{"num_hidden_layers": 10, "head_dim": 64, "hidden_act": "swiglu", "positions": "rope", "rope_fraction": 1.0, "parallel_block": false, "learning_rate": 0.00266, "schedule": "wsd", "train_tokens": 255100000, "max_steps": 7786}
MLP neurons of a small language model. Each row is named by its layer, matrix (gate and up: input weights; down: output weights) and neuron, and shows model dimensions 96-191. Each number is 128 + 32 x the weight over its row's rms, rounded and kept within 0 to 255. Numbers have three digits each. A neuron's up and down rows have the sign that makes its largest values positive.
After each neuron's rows, "fires before" lists the tokens most often just after its 100 highest values on Wikipedia text that the model never trained on.

L7.gate281:122129116112111117157158147094076111140138189185135149094124090094110091107077150131115102139166101171102140150128144170140101123138126051079120113163172157169099151120145142093094137067112136126125127152121115097132162110116180124151140161121149114073175069179175145201139148086145208075
L7.up281:098122182096116085096115160135105170080098119118162145168139155161145112095104076136099071146128131155084151133127146129150139165120106082126182110094143118171129131085124142139118173161108207122121103131162158166105132118112141137097156117108081108113137028153158185082130177156146199083
L7.down281:140100143097078131155105097116106140113155172169065088137127138203135091151143138095127126131180088145106078165097157105144126117155158113191142082164139150159130082115197110090100178113146119151160194159161133131110116129127149162122151173157147135171166110124096167115126162066120105111
fires before: "-", " year", "th", " m", " d", " g"

L5.gate1:185109120129133106134154083063158081141117095089153148074158115157137127141130093154120123122141138123130107109144122133162131098109132106125129175090189138154151094120137146107148120181139144095157085069203121115173191156123121161074064110147169141080115137104160104103134172143139109096
L5.up1:161143071077114173181114171178159150142093152066120129106139087093095102068114143109153094136141183116104153064073176184118146149182152109188176125150077107140112102138084142158104102157129112138142093138187135167124146191153120121120173135112135151116139087138120147119111140169096142115
L5.down1:104104089093108121165079155179126162071101159142099120147111100139103130156211093129126149166174151079133080110093114130181134062100138132078142089169182128162139131087122159149114076138089122136183109119165170147104148122080152110126142116122086138073167154159129131126096153157116092091
fires before: "ge", "ction", "eral", " in", " by"

L7.gate280:157100153110067107120105160179133102093169097151105152195127146099124130109158083146138112144150176119106104128163102092131091086146133144089086105140175086149095090070095170129130123126075146109127073114130126138107056141143145128152125209123167160104107176122170117156126073152087165071
L7.up280:086074203086192048110104135126139153102166101141125107115164124125081122093084119128054122135194112192140086113140173090167115193133093077172122153091111154155132083118106116066114097117108120189127157183151093143127132114165150166092093101121176148114125154085118088144138092113174122059
L7.down280:127193110136109136133082103114168089129104186160107152103129084152148115160151146140208167127144123100188156142146177161101120116071134116102108107160139130068122146099104088199112114118218136139105068103169177116191125134190085118103197134102098187073135122112127134076084129167073114134
fires before: "ro", "om", "ra", "r", "es", "iz"

L5.gate61:139149110130120145065095100113175127107203164094079109106186127169122137112087117167142089111134108077152108132164188144138093073095110105109086141136143104173090110121093162114119142120128093138207098124130155095126074139086127178113138120183143058123145168151122058135107158141136088115
L5.up61:107115148150072096075125159127131143107081123100098130142184159155109127095201081147185105102097149134034121102116129106078161138173151215099174131071135087145136107144165174151119138156094142195073090074150161167174105149104092095159166138160177139148142106113139179154083134109134116146
L5.down61:122146064154064139085158114155095160187120111179097096135167115137139140155103181087094087127149132092146109169110198127083123131157159177154148179110157114180137126124144087090087162116128136174177166146136114130146122121168128115152104126164118150139206114128090195168121180091117097145
fires before: " |", ".", "ed"

L3.gate227:157070104110132101060144159134147067087138129138125119105115112177123125123082130154147128088146120124126121153140109116076177133161102088102102155097158130129098136173177212185094068116161111119148132103108146161070076168117199171174166125068146152145142143104082160154144108145109138136
L3.up227:115158095127124138123136175124140097127084088147145088088139139165142135225064069178142115143113075122104082157121114132119060097155108158072153113140159077139177118136130128096113070112187115108090155182153150090156164151124120157093116132092079095186211149143165088138104151117085104168
L3.down227:113089203099114092142137105142092071177129140104165130105148136131129140115097087061184133084105128099076107141149145127146112098133081076134067141133077120057106183114123136155094115136177108120103194131153108114106149124123135155193099149094145151158084182135115129131159110176115119130
fires before: "n", "it", "ut", "an", " of"

L7.gate191:091178139132036135136104169106120162147131139046110165106100097077142112059222138163128103133118103163135073155130149194093202136125113126098119109097090116147135118158160135125165122089136082053141158112196120135082055158158137132165142147094158087118100116064089144135132138142091194108
L7.up191:129139075153097116130065122156128086075071188138158182118110168096124071165138162111167128145152098131098122097124119126156082077183150091120161137168167154175149078141155149156112142135090123139141080112153168153095139163135177112139178097225150186175174105082155084160107115138099126145
L7.down191:110157117180135118124123136140098142165119170132159082192109070129160122109144153158135224144103083149113181140128137113093132177120189141090127158115083098095124147149125119153107184102168157095143157135138084117083105148149116141132136109172131139162107189173091197127143093145129134110
fires before: "ad", "ld", "al", " is", "ight", " was"

L7.gate354:134130093110122072101086092113099157117057137124128130130064143117085135106165122161144137102147180093130137138142132119106120122125137167102100121102131165138172113068193208122134160141157102116108151165087157087108147096148132121150086088101165115096166134191156159097137138115168128144
L7.up354:136095168089107134120143152032090167136137155088109126151116155157029096078124133117115099176175125118167092146128180125160182139107164120146161135110133144109124115170106138120062128185190187125143174193145123124121134124087153116126130124131090106134137126127142084154108084121126112119
L7.down354:190129166142132173126121107136123128174202233145086117168171140115113101156119132169151119141191111108138117139193096122162158111114137083147082124105111177070180089162133142103160113145063127122135196101119140134090133180092140117165120114071161121088157146107148120215090165157109143121
fires before: "\n", " The", " He", " A", " In", " It"

L5.gate286:150160089083131106073162102120037084152102142142096140117103134143099070061136109126155139111104162095172151090088157179141132093162144155087127135130153094136144131101172152121161109184128104073201127164066121115030097108077167136169140095115180096123148150108152130134148155146170124137
L5.up286:087129096092147106127157105159076099152037100154134142143096137099079090121132129090121092109145156094103149176093108126150139087137156152103182143132128114102136074097197141104128124105117178119086081099102126097148132115097131176101138067118103175137188129122152096163187128108131142081
L5.down286:076128125141163105102163153148124150156125111098082124167134067138087133146132126136100160063140176091121150137065143146126191189140144147100149008176129121093122093099085118125115141117163079135101127105182142100173155168139109095154113129131170183117122069104120127122143177137146149137
fires before: "ision", "s", "n", " An", " |"

L7.gate172:145159129149104095099164142120127135103160140199123067055114149137089073121144135112144116139151166093156080130118135115101127024146134163132156129132103095114102113171138142086082125194162165113126128118176091147123154170107164079093152160134130133132138095104111146100144086138049115123
L7.up172:148163108156092118119124115093173158098104127151146152110142120157135087078130124195128173123116075093134095110122130187091122088139158146114179125106207099152154139080159157110069074169155148080151093104162121148135125082144027133113122135103142165137146122132161182152104102161143113129
L7.down172:166115099125110114182135189077104074123126124139148187120143158200172110161086139129128041168164143103111108121058138110092174171148112095216176061148100165186182120141128158133100108154114145108081111105176080112180098111117127083135163082138119093101123126085117134130099165144170113070
fires before: " by", " in", " on", " for", " at", " to"

L7.gate371:206143111097072075137140127155081077195137146123157156103097124153128126127103118126065146137124168094135151120080077115118102147083131074055133171126097185136121081183174145140147124138152082108181098116131135144091139157146156105170158176110123093119149114148116163173157098132108114124
L7.up371:120094161083091131135102143159167179162116088091158111121101143157137123159097106112112167141122096107137110134099067168112063086087108173136164118117138189146084181130119163162147129144124137130165114136138167120066110138192106093197146164084097122120087106106147157152113128091140153173
L7.down371:137124076149135091139110135089121102100110090133122125154166088118086103132092087152129135169111077133105092111146099133123114065087152157149123205101106118148110125145096082120158152100091187178063154110140098133111166167180100129118144136115112130089130077128177076134169122049105131131
fires before: " ", "===", "s", "e", " =="

L7.gate304:143151146155109156063111131133116059114130107110136179085129125178136107118177134152121093132093123132140130148169101130130085123138156114033061152104154082108152120106115234176117090134128092119150111131109178095117116143121131148096093095149176131144136146134144150189093159142130161065
L7.up304:160116159167155109130115128100106125107173183133162134102100181107167141096137132151131092123124148090141109215115200191146120163115143156148128116095050134113156179033151194167144192158116183131163080130159171158107161127142099131169110126147139110139124138142050112133142076142087105088
L7.down304:145097135108147129144078104135106150111184098145167128129125166206135194125125169150173091195164178176107105050086143123158119179095136143115111081147155154066204125100173158089174152068128175148086131155100123137185120075146115115122100120141179078079140167126125091144141111139109087070
fires before: "t", "ch", "c", "ted", "g"

L5.gate36:158159081122150118117150120120157102126133201167140128075118103156177116078119097070169142131180078124158155176112156150114158073147128107150196140074197117137146115110120132137138178088124110101123116075191076117147090125111112214074073136171176100108138083084185133130138138125132163162
L5.up36:166128140079112153132111110163130133129140105134115094094093113106159078116173122107122143133177088113151093149116119139066119137140159145162102153101139148138072144137100142130141139189142101100148111096089069128086071085180147120088173164160126109091131170133088084086123122141138052103
L5.down36:155125117131151099102141204146140104144101074104192102162107106115151099188219087060091137185104181097122126096196113119144123111164169117174108186074136113137140108134083095132103088129134067089140104159126154058127146188124101085198144151108149102138136132180070128146110105106128147203
fires before: "ge", "age", "th", "ed", "es", "el"

L7.gate209:163112164086090177134113141144137151100092157064173102118117174148096081126151157172125122130143140116130099122195166149159116083131083091088132111109095151157151151179165150131120114159127136107103096158122136217142137158093090088108165143173160145075133107115082113113106083201083094084
L7.up209:202076142099139080190138101076159110086132097129154091098129095139087133147160126141149147173164176142172151086117131163130144087117077083131133104150110116102173081178172126177154153106126125128116126151116091144193156174126135067090163128140169115120120098163141089134130102150118102126
L7.down209:130109068165142159121096227091108121181065109155123171120103148128136105116123125149147081082207115133155119122119096140072157121111113101144187035120117120151188124163152145088123150152153101139142120124129091079107126098107147147140145114060137119111113123123128122150154113156132166088
fires before: " by", " to", " in", " with", " as", " on"

L5.gate338:127137135113143101128191092163077131171129138106154149127075125142159127131163148130182137115136118120134141095135162106102129142100144148143084157164169089161137178060131122087116109117172109147186108122106126064099070120124083148107134146170178138120112167119159132101109188093160092079
L5.up338:116145132188077167165125090147111107087077184123088123119120149118120116159071145151178172129111117115094125097168104137137078120169098190122159136145168152116128177158142117160119089057164121183147151151114133133179101119127046175097181145140156164129098118134120140112112214179192097099
L5.down338:160154161171117140183160143101136109165100193138111166141121145124092111174121171150111136154093059108103108106109114171142131085125145144146149000120111170083137191122174165119133107095182102189152183145125094120134097080153084147112166152121176126131144136123127127070130178110149099162
fires before: " |", ")", "N", ";", " P"

L5.gate359:174172179076181174156105074132139160099134153118101157185084089154104163130112141100122161069128125066068138103105189149129064091138101119171097168134120143143106146106144150136138123122160109136182094097091181146093066129153097147140123098142111140113145152113089151137126115160153131141
L5.up359:116103100136148139127106138139151093127155097132113056122109156118154090170172171104151162150152091089139115176165153198095120165168165093117131125161104173122164099122106101145109099177076181129127179140163122161097129109119155122150046109133139177104169129119165160147156130105155163154
L5.down359:120082102114126150096146128041093170121111090118084115155136162110158154161099169093132108150145136092160046174118115111196127124100106133155115195139150166000108127066106133170179107120125138169137167159127094144103117143127155195143108153112124071137086125171098076108053096105165109142
fires before: "a", "a,", "an", "op", "o", "ust"

L7.gate222:187171116078104107142094162176138072111126150140095123156133143134067163152086106131153149165098156088142104078118150124117088174100150122153140134084157161129105143174082156129139126144135063086129093119143128125160058124112144091112099112231124078100153118174099172144161106106129184141
L7.up222:105110155166103133177132102119136143115081206094130089077148162100126113101050095154202095133107198083082051100120106149104145118112078146143119114132115120151153120179104157059139091175120058120103074119115167153100111142125119164137102091076149112128095120188140102147082089133146151119
L7.down222:161118181142164140149160183144120057094151192175213106158113123105110158123093115160184096114107104153150167137147129156097152159080083098104116164098099130066067130164096054099210153149117123142103082109121122151112128102152128087141143144130107146128140164190125159157117152092121121094
fires before: "os", "any", "le", "et", "an"

L7.gate283:212109150119122082123121133181139065192112117104135160110073117131183162113105126115092123094109109110122094150110159182169177080130094149139074114116145087143137124161132111159123099131133124130116140128123138109105114166120118154091153168111176119151189156126128144087113149155159069130
L7.up283:183119184157156112132071109145039119085100112091131151182135158104145078105095058153129144136087156111159122125136073093163167094135181184147097116139170109120083117140144121111096133122057105144148113089129060113109109133121132094121144143191087192163143076123123137117136154123134055127
L7.down283:146120090107095096157090152132182141085100137112144044164154129141147141149145111108129147143070088071136179177177126143136101156163175115125114231133135165125142121090097091137103113096120105123117068145086143090151098078163101145102153171109063120142144166112146095076183085065140153089
fires before: "op", "al", "ous", "ed", "or", "i"

L3.gate152:138118189122103120097170095132142115127128139102131136118156138177156153151157086152110176084169160084151162176080106134131140153164118144107066138134124144161118136098124133088147185158105090140134104133086163133140113133129082161109114118133142140161152173142104148120132119193122172164
L3.up152:145158121108147135119120157185109125151109034165110136117150124141125144125119117089145141127135130117145174110083115140127159169202175181138124202136097130113066127151125148114112100111143209161132169148112108112124142101183175159124130140128170133150138171135118087144088113089111083127
L3.down152:113115157124108150111153126120127091102112133079161095173124143127151150144117040166092168146097173105124138153088149109142100134118091098045121140143158162148111142185118150071110096079139144147097144161152116138146111138167123095045147101124128112094128100128114104135195085124083177147
fires before: "oun", "al", "her", "am", "ual", "ton"

L7.gate374:193158159110064121108107150146071111152134136134177134207141152103136095059112176085121177089163178126088202086153092115086108102139090137073120100123151079119094085123086142131087079143122084122121131158148091083146133121099135083094049067121144091094151103126113166104095155148130155119
L7.up374:164127126112075159112078149131133165144140120059153148098106114156104123166153152133163172158123098147042140170137169115094168140142077103107139132063093058093111118110130102131132110119055065110058200108162111140095102121128196155121105103099161122154168147111115133142119114115161151103
L7.down374:153145160060180124087117135154067127114064137121155150164152161081207157102139155166117134197098148168159129192150081153094121096106163112125130162152096090097076079139129154071122103088175133105127099184144097122126198179154144110111107124079113151091144120172145119103186076169136101103
fires before: "u", "oun", "ual", "ion", "er"

L7.gate30:194102155135096123080100147129127138120141163134118077159086080130122109096145129167086133156134088113162133124174112192149068112137147145133140116098118162171047106140145130169120150212129099094167112120165137091099126131105083132101127146165192091146087130047091125089156183178127102059
L7.up30:109095138136105133145161133121173112078128131134122161109125177119110127141080160146145080109094105120077075125133135140163129047131165125107187152171146106131207151109122078119041105127082111094177070118146180124136153162137125135137083152155079134143073122069163115134066158165109141102
L7.down30:206098109141094137149154133164113119138123061086122055100196147111140102103090147145110064135180160068099116102117108131075215114133197102108136069167132156067139079090115107160103154098141138189116131114130149191089124124163086142171162099156147153157167136123108087153100150122091125142
fires before: " |", "ed", ":", " h", "ly", " of"

L7.gate320:141153108119071070134126160133117175135156172098128154139103181223106186086106103107100101132113104117126172156135117134085112089092118165158110160119082144154177134119123151114118136083130112092128169170143146143032139184121139194132174128107118157127125121175144113199125131119139121145
L7.up320:124098129111116145151118182132169155114125155086147160109131162216147080156143126122114088142096112124114135149156126127144117142129101129142079156107065188131114111155132120115060092054099114144192142118143136133074087197153032158180132103106136139117124131142116145146135079125144144151
L7.down320:166105160133139155122139114161083169166188102136093115135190141129118133132159158150126158069125090140139105107149142155083132111109126117188125140129078103063143111064118108089159166115133178153105086144136118110139141146151162176114118104095153144173139115127121108101063055128154123097
fires before: "p", "ult", "id", "ear", "ist", "erv"

L7.gate264:152133107112116105139183208097116095142148123085167131168117101111172159104154119113195128089153119162119087190077125165098120156139134121098107128122081102128100095102131134124143129127069120135121111068118145119084074069127151085116139090150156077099179130133100068150203071109130130110
L7.up264:082143170039182149143101107094144165105149157129125097080096095133088130076112143127099087098117171149097104163089134143171137183162170113096089147121125127123190113167105107089105126159105117089083076099119100094109195073138087123148076113097160170170100126166075128145099152181182120078
L7.down264:149094113081122118119154151151129108114105101073113137091167119175143145104177173150199177094177155182185081080118115128031122145139166137114128126169158192169117160087107116135067139107138084104087109133143134164081136117134098132114092099129113069142103111150169089184085113154167160173
fires before: "\n", " to", "y"

L5.gate280:101091092143173119096110088145160125149140172147188130164108189151132156171082135163176113089175124120178105135148128131126139137082099112089138172124178142161136081113126131145083093109134123045152184120129149143075111109045088146140131165137187100123140091181167118124154160152182194076
L5.up280:088150118127145065134114133099121146126131154155129140166096165098123146136177167174171129133137057142110107142154170056122143186129117110096167143125122161123096164140145106100164085069087149087135113129117111156142132082168091128112102076071170152164106149192125199096146154175117158092
L5.down280:124117143149112125125151205120083148121131083145120101099127156161097119098172159120175049138116156134140107202094097077103112130107165165178126000149142163098083122170127143117117107147115177148174112164146097116185152150133095127128141114106201162142099123111147169114108116104089164055
fires before: " /", "ork", "er", "im", ","

L7.gate110:143128192126021105102088157131081107176126121135118158108131136142113138109086104126137109191131084157167146165108110139188093166149138176098105162109136105160119075137079148152094098163107106134152087080128076126137074084103119150129126133164123150124121105132111133109102154139074129102
L7.up110:144104113059093143096068148083119088171127082101085162155095168139178199126104102159080119183067127164158124131141090071138138111134111084099206139138115142121104154134062141158098124143067149107139097122164151168141072112124128077142123172170155094092151146138094190068156155153139135102
L7.down110:119097170098210093130101136118156139141141173146139151195111132117111155146160072157168146131137165113109106111074137126150113130143126124116110068138086082134120120141148117144173092124106144162154122219126143134118162096086176134144116154122153189150095133234137105150118116092112086110
fires before: "i", "re", "en", "ur", "ond", "ure"

L3.gate298:050175148124110062144198097194152088108151184142098116072101151090134144126092132152143157067159148077156130160115113132142139136237127123058094142157136126106152088076137131086132160101156104108139106110142175080149097137129075148102141129110137130118081158139133140110086119140118198154
L3.up298:111088156143115103097107151145079088161105157151070186126129126146144129142140129060093108118155100143061073148169100132137083099144155159155092144167088122127124136145142166148068096137109075124154190136126077125110174165129133139132158108155134200133198122182116080175093148107115090180
L3.down298:153064148142142126088100145090090114110153126151101211154126207070101119117113047105139121142133090142101124156138112065183159122177125085112168179115119125020129098145125076120119080068109098142091142066124105139144129089150157186151135165131174107081101149166105079091100153109121111224
fires before: "or", "ory", "an", "ional", "z", "du"

L3.gate80:154097125136167159154105108108068104106131081064151063105172092106199146069089084144121109092121150097211089165119102156147081131131132124123152171162157080120121131058123126135099124112124113078190078121139171118139105091082130163097086210150184128183184187159107178136126064100087135124
L3.up80:161175185068127123115110130105073129128154133167161073112150097113164137099197167146090110142119167085140082154177149135100162118142128133110170113166102117109190117142172105133099178082098149141102135122094174149129150129128083128172118129128149126102181171068150112149110135169060112097
L3.down80:094125110114159137171099118143144157154089148139146132215080068125124165110119101155123211129093155123085112178181108132083144133106164100143101152152116154105080108130119175145146117071177173098144099096127149136070128124143121120139128116140167147158151096117086100103153109172184086124
fires before: "ge", "end", "t", "ction", "g", ","

L3.gate167:122101083078135113168077113115150064133088184088112035074117184124165141055128102130137123088149144054059128185121090133105118125109067106137120177179149089125128091105126144118110124110121089144105107080095131078088151105150135129126096159158119067160127125134132144105155121104168161106
L3.up167:100135121111170120199136175122144155142107203171081127120092109145150137105168126091091137098177114126144160173206133097130170098156108154092125076120102110159141138178133159106144179072129119186135150116125083134138142121184106102110111085120128115185145077032074139134128117176135187145
L3.down167:135114129105200064148053104122154150108151152124137105132128116147179137112140114114099146185166128119180117104154141051151121144158171130125137117124125133027109152129061116182127123100096161154133087062137122154189151097188141113167156197122184167125123122068111110115106038134136167120
fires before: "ed", "age", "or", " to", "e", "o"

L3.gate79:144118138102147102152126128090053117188118154092118136170153178166146151108128093147111148123165155065141111169146170101133087148186117158094135113136142085129078086125113073142124136132161073068152116097072082135147149146146119150030134106148145089128164170134208108092143119162119144157
L3.up79:107090112126145120122132154117149104134122171132065105105108075198102091170130090096100115105105136148098125143078144135180132106176125176150128101134145142161225105163074152129087179117126124150106105066129166167112079150063141144115143129115103208139149135121117141189091127062123104130
L3.down79:174110095129098100160101121080102100188111124147185137127108126128120130092128089147126135153132162115157127173139139129119168137193128155132156219135112134123085088142145199149145125140159131090126074081123106108188159102106147164098113132091171105081088118096174120129131143108148115135
fires before: "ory", "or", "uc", "over", "op", " to"